{
  "num_hidden_layers": 13,
  "hidden_size": 256,
  "num_attention_heads": 4,
  "num_key_value_heads": 4,
  "head_dim": 64,
  "intermediate_size": 1024,
  "vocab_size": 1462,
  "hidden_act": "gelu",
  "norm": "layernorm",
  "norm_place": "pre",
  "norm_eps": 1e-05,
  "positions": "rope",
  "rope_theta": 10000.0,
  "rope_fraction": 0.25,
  "qk_norm": false,
  "attn_scale": 0.125,
  "bias": "all",
  "tie_word_embeddings": false,
  "parallel_block": true,
  "extras": ["capped logits"],
  "init": "trunc",
  "init_std_qkv": 0.0262,
  "init_std_o": 0.0,
  "init_std_up": 0.0262,
  "init_std_down": 0.0,
  "optimizer": "muon",
  "learning_rate": 0.00627,
  "lr_mult_up": 1.41,
  "lr_mult_down": 3.0,
  "beta1": 0.95,
  "lr_head": 0.00597,
  "max_grad_norm": 2.0,
  "warmup_steps": 200,
  "schedule": "wsd",
  "decay_fraction": 0.615,
  "decay_shape": "linear",
  "final_lr_fraction": 0.0,
  "batch_tokens": [16384, 32768, 65536],
  "max_seq_len": 512,
  "doc_mask": false,
  "train_tokens": 380200000,
  "max_steps": 10044,
  "dataset": "wikipedia_en"
}
MLP neurons of a small language model. Each row is named by its layer, matrix (up: input weights) and neuron, and shows model dimensions 128-255. Each number is 500 + 40 x the weight over its row's rms, rounded and kept within 0 to 999. Numbers have three digits each.
A block is one neuron, or neurons of one layer that tend to fire together. After each block is what it responds to, as a language model described it from the Wikipedia text at the highest values.

L10.up78:496539519490493515473449514452438448527540472505542488550445493480463504553492518425439484518453516546461534473524525551515434570541453472547413433580441506546499462491467455393514450565506474467437495531516479547528462459537512485451474519432464467429494480523436492458493516489522469465478490473532400462471474491484436548522446529497512525550461524504512491543566532518508509538520
L10.up429:514443463552497504473535379567399538529509467460520424495545570495534497456488492493455483501556502514542454520517462555525444477474458486526512534577567492444525595527531468531431515478481522447485487503452440502526525498468509444526413477551516486443510442501514470496435558547500537510501464443400512468485513508544501517475520532508546483418457482528512491459501562564478447545440
L10.up622:472435454569405554469486493542466464471494466448517497537412515470478420518492469426499578495525512473522461467537494514486480492487529516520454506491527468525514467486518496525487490460549527503545527516491520523528589431563480459492458489488457509567515554518399544507515552545498503494488439518496600485503475564481495432565561592556527496534480436475511463506559463483513451452490
L10.up631:511405538536516437532493451513445469514502524450489449464493479522526460431569544459502472483481471532519486512533461562590481453521475567499466443526507550485543526448513548524472553510528502447521452479470567432485475578527533536609422568508473516502511484536474473444563549488491489543489506514455528451527483486579517497520505552544469548510495528507481466495512529498465527509493
L10.up729:518549481520510528532509530579485445519518451454471505513523459511513438496516537476493533440493520441532503515496503592482518494510525502524440468466474502501434496463480600462497506408473465545470506548516468558515545419444467410489519478486510495561643472490429426499508522455456484452547488425481514453501513523466568541497465611467508451446442532472513442437488385556465489565497
L10.up734:528531476533523553520502488489450430559506447485491465535484502475502450465494381462521418407517507468549457517457476543447482538513475582582510493519502511468429581476578498476491553573461486556492499559526492490503461490497463467527457532562423527517538536535512497481446544514525457581563459490464479545475479540463430497540469483521458533518474538427482437553456544493547473479493
L10.up985:477547530489479473505499496541431464404504486461534496564499474443483486465515495517430560468445514509531495478485508552568533466543475511530515483561519463445519570524496536476567495577499451533512463562498498492499464433477540467586458534546553502481507509526511548498558571492484541506510503483477507555513471443536460528496515481464499534551520401542540435568545508480417496500584
L10.up1022:506536481506511480586501552496455442458542545426502428518415449504501508479536403484466496450506478452494530468500468521488564506513513540541497467454449483541478526517498524525461592503483470528522505454520474488595559483502500429454530451488467513439513502529502536487483528494579600508452481447479425438495510555507488501490540471463555489520514503495512417501526465467437496458526
Responds to: Plural suffix word pieces that end a noun, often a group subject such as programm-ers, cas-es, facil-ities, and also plural pronouns they, them.

L7.up277:499504501484545478513476465473544536476466491528540500455455487516585574438485523492464505511504476591474517460524443503473547497527488516535535509480443376498562524586574521457440442499478537551444535573557505522469473573523481480530537463453518519516555468421506504521521527529567505588491459486534458515511446499485534458491511468529539496492473503496479571447495474543520545490530
L7.up615:442517544448559558536461506523476536487538538512496450465450486536549454538534554503577474485489483512470481590501455542534554520521562417528539482459540559499527473575464534457453494539521500520512483559551556470496441475454527416457507458467556473504494468530472475479418452509536476462502522451443474499474531434473479542476443487457574544504529484486474539451501455457443535522523
L7.up633:612522463519463500518467535481461503465502476537545547476510557544539469513535478533497442531528547437436519599485452562464524540542420510444514533516553464486475471493483485481509556421485546538485554579490435521469466560504414475567540459546442550439508525459530470500482530424487571546513483532455495474521505525529544502453612485468478498455504476527430472564519533569481448477518
L7.up707:600567503501489586501491497466525535479451515538539515500478487488524480429474562474530529485501539407438549505514505489480419523551497462456540568507554474554522490618528523522518493542485537555478538530544473533524508475466513464485566516483467538497507531518542497534450553521525515516499403477474470543499441444593483531502549551472548532497506542419521508495548422469474511535556
Responds to: Superlative endings -est and "most" after "the" (eldest, earliest, rainiest, largest), plus word-final pieces completing split words like member, magazine, brother.

L10.up174:560446462492520480474468445453501494405468431531534443510477496533538511531541551461504470484555549453496527429530513483556492462577462476562483563473522449478481458572443525474539469446464529499500488498564512456520472418466443471455489529484509508556591480538556484517456494530509532546503445505527541494494523539566449512417552616481441455520425463477519549537453475472502499431442
L10.up375:576420540481500470639503473447529453527587458510510505500550461472516479487505463515486445484498481560534511491459517505487454491521563434535412550430444487435473431512497481533540495462563498395477485539552471474541488531447502544531525499557515491519490471502467515401496524458496601457572486498460504506440528530510460535464454528510473491503498493474453531479525522446485528570421
L10.up526:555482525528516484509457502450485441464467524480548489510483502461514494468472536469464472464469540518524473430568505464516462516569499445500482511534411539529508533418559497524426584441443500511528489544495511494516442504494484555498464514465480454510447409481516596452534533492443439511514480447434510456459590497488499526520426533574532508514520462495487479516459522542493483513514
L10.up552:494533484460505491507613473464512483469442517524508592503536551506527537475449539495528448472531500527476516516534525543488591525531497490440498466547510508450521414479559414548557497465489526540440498509556506536448500523466502475501441478550522472523560552513505481437504446476487535512469458478504499509546459514461525517515515567558485471436600490477520501528503500482379575465485
L10.up636:455547560497509502444520516501480566475476469507510506509512531483573476479447528415525441501519477464518567505516543467529511472498555495493474503493483472540544493472568487450512534534414452573511435489557449441527485458450522461490468504576503534438529538470472573498426445523543560539597543387554490502437482508497525475547486524486502488479511454491436456501619462451504517565536
L10.up637:452517446508559476491450491430522529510508532442473493488556536486566510497411456571452481490481416493580509447429487447452526505556534444514498426548489478467573523558513423528539458465534494486517473532516497566520512568465528531469520562513479535558548472544441487481508503506464469482470466426498548501519433459509507551411492552568556509524507502528465494495467485531512529521405
L10.up650:518513502441519541502538545481474457444547521473543509477435514431507452479498511432411527524525509457537530503479485534496523469568494551495513419471478515584489466521513439495507465514410445530480470509502458520476503527447511490466493490486512473482519536504620529464495496474546493435467489458536548458492491467591436505417516560512498465511464498527483529522539497465441500529578
L10.up665:504523606483474490579528520504447523473491446498518444522556428510526517410468464535527487481443503524526472495519512509478449497490477514545573437565478441511517483510469448466456487587546497583524498552553524525478497538527559534487463430453505446503501535584508507449471491497520494445544491475539518524475498508496522470417403507469518507434485483492493524586510457528457468522518
Responds to: Tokens that sit just before an adjective or noun phrase, mostly intensifiers and -ly endings (very, extremely, unusually) plus possessives and determiners (his, the group's, the).

L7.up67:501514486476550402491530514484503511467507473545497491542555479493541518507453502502455456538511444476435564526482483490485483564480469543508473533571455493488480487500556530512505459453544541540477552524522514499525448476446497568452491382450507512425463479558522559534477538472505484544487542403483524484497443471522495572449470478569503490451476486520468473583480484474523554537548
L7.up484:499478553542478483522546527493484454472495523558533477486542515393533458475498541521509523500501430457430411516421534561453504573539516489542516461494486541536388558535435530510445415538485410498517470502417503518436510482473513501573505511525484500495550508554473457510470552462459509531470539506588513497536474479571486521420496501408467559485482456496454447510524536528473524511473
L7.up774:466498449524448532519458510414546542471482493503456528482486487456516476472461477442563549521489452491546530507457518549557506564512496527514543514447467499537505514529459448557485472469533504539569540483601438486524544484562495434479497446537522550508480589482604517474545460582576384479521513455536505537481483475450521477553453527514500511491486522531473546597557530596472499462401
L7.up884:491488460547502452506536468453558542431498434506438464532546385536497529588475546521510514519536535503520452572569449451528514504548470534522571496518457472531450551485429518494537517498530513553550491533506458527529508573435489465547529493500461516480396569557528506519459592536495518528481502477476525582506494462499492458541457492532499497474477453467515448490526529560436466502499
Responds to: Word-final pieces that complete nationality or place adjectives, such as -ese, -ian, -an, -ish (Portuguese, Austrian, Polish), plus some other word fragments (med-alist, Cand-id-ate, the article an).

L10.up144:522561510529545435517491506478525533443551504534471525512556501521484436532493479534506585479441499438456470495414446453500506463529481473522548521520518499473468550438491546537567488539541469620544474488457532480495459543491498494480527436458503468534556541460534487542548515413482470554455517505531492497461423485504522470523402559486491434521471488447524458463531456491499525545551
L10.up280:450572444516483526455499476528558481504512518594527551526538515546505464517461527513513480520537482511571470583475481453471566500568496427567516455512512435442452535444420470534486517474418497484565487510479404450504534539520422528536491519445572523503540509556553493415508482523441514491565467464557487484567522435535495528538497515501507450474540455449527510466483455505510432491500
L10.up456:505484462503525520476470532519494514522497441474525561510510470459488506560449517477464559490570518531500455486514542523516479468496572566518479514406465440542521524436469424387514435523448538497546484503524551502549477526458520495538493483512516545505448509500499490414461428494553540501606492542521514496546469438530511524497425505461476541472522438535481571484458524508467451528497
L10.up517:505518472475563468521413494505517523504475529525502513531537473466489457442539527453519553504489554476538473523484561538515430427477450538477564444479468466527524464425462424487568500565512452547529552485514457567554466485481447551502540496524538455484501488520511516462445557554506479547553521482593509543452495455536458455471528458489529477506491504514463545525441519472525459477527
L10.up828:550441511498525544465536542418502435518498426570521436555552504457509506442433500462485530472532460494444472521536527572525546558520444546496553449548461530466519470538485479591488487490443523550560549459451468482490542510517454420520561489501502482528489537489516459468488440533529520596509507493464511472528434486628465567511493544481440516477453503524528522499544492549505477419495
L10.up907:463440490573480422539472446447504505476489423537522508554515473493485502538467442536498456541435546492477570407481434534483503494455499499505510502494579507464508443468459513407586506495472550534497539543509513436521506490471533489613486480492491477510491527583548540455559468513548586548571496438542442491418407504567449477500493461524457478531504508534496461546528378509526449497458
L10.up973:469435455557486461506433505515515484440495494568521520480566478491465513481506508496514543599537541439494429456485465560518498527550498491454468493487572469508555522510482527524492474555439496527570424532439530455506450526464552510487543456548448493503442479506532541505503523475491535571541567495602560515513446514527449492522517529512490480471457455493531534431446479483467412486469
L10.up987:445499519549499472457446499523601572589494465535517534471548466511482453432473497516534548524600449532437517560468489526471501499537530558514548421467487445515489534440518430532516490490542493545575536512409525453531434514486482505507486529594473473499476569482555487471490585465510515580520565533573592559576474464511463544503519523501469492485494521473469501525530496524441528511504
Responds to: The article "an"/"An" mid-sentence, also "an" beginning another or any, plus word-initial pieces like "ex" in exception, experimental.

L2.up833:557532556484448571513508447500507387502538475488443433530444460462554506527510428452476466528474473553446529513538493448517528517535500526489517530544425539498515477480484542503429547550505506476444490479463410477461499574500452462482509483560596516520577529511513501495524499479453494479566526534488532513528520463529500542517436524413517420529452425445509447579534501545524538466454
L2.up999:493502556520549450475564471562455466481540514432562502524532490500506507445530459509496529455430536507545455569463530492564544493573512480498482490474453534495489519583498492543485453482480457519481517481581473509482453549481469503503456489537538533562540513488517550500451462452456526528507558501508589527501486494583548515491484503453486510492500441435441511468424463536523473547508
Responds to: Fires on mid-word fragments like "xt" in text/context, "fer" in different/referred, and " ext" in extension, and on articles after "is".

L7.up234:545527530497398598499492505484488495508502526464449452408401480531537555434528464438507497461477508505565485500543514513444434514535412545509502443470558564556446471462496446497472576559495493428494489490553518551459455493534485494505444491471468485501523572534511464462498544485595533492512467489607522470495487555474522520546415483486557558462482504542450475509545463464456508545509
L7.up311:488557503464498457515592547503547525485452441511471493548468567538524541424535459470531520458555528465533517489472487471568467492470440578493525408531477492463529480529495513560494564474495414579483540533505517512486469478447509501496482505522374496523451479517508421496461461498569548474512447504508479520515427516485512461483529469469460579392538489523543517539496495470497506500499
L7.up495:499528539461509583581454472483489532456492525476448543472555460541456492524555530448458464466481503535510473507501521539464506482469500445559468549554471539492492551573529451510399442534500475495541543510477425523486492509540491560494495449566381463556467530467476518493463485505597574526533545522506562532500529440483520456539540494508531520506429537497542519456584449459449451471550
L7.up588:500504496446549506486539474491553469461494523507502516496566487523499461545502459474521499500537523520561557517517494593549429509452454464499441426594492434518492475533475549455442521514444526495443518513510588502547506500511477433507481464541486544603494509537523485496558446515478518475498541454551473427532512442462412523577520589564486515495449472480520491513572471505520510485498
Responds to: Forms of "to be" (was, is, were, are) right after a sentence subject or pronoun, e.g. "she was 15", "the draw was held".

L2.up66:552488459510571536561481434526444473532516551550483429532486460553580449461437476525498483572465419493565495470545548458508463441550518548462495542518487535448580542542477500498419453502502554492469550500482516451540540505478483566550514502535469539417428486549483491541499550506467476486511447493555557465527483436529563486444452485562491517496451441469475481503469441529489550459497
L2.up456:526560499381499530453491503393471482497535483539447471459434513517504495448517488452480450559471468551550548493484447494504545518540545513500445540531564489509469488471500429537483472562478530603492433453557472481495479589515396483513486424450510500468562461518506508553529477530488455548507399476486509558426501528462550496437489474452475501537449464490553465445509479504497456471436
Responds to: Possessive words opening a noun phrase, mostly his, its, their, her and 's, also new or former, as in in its 45th year, their studies.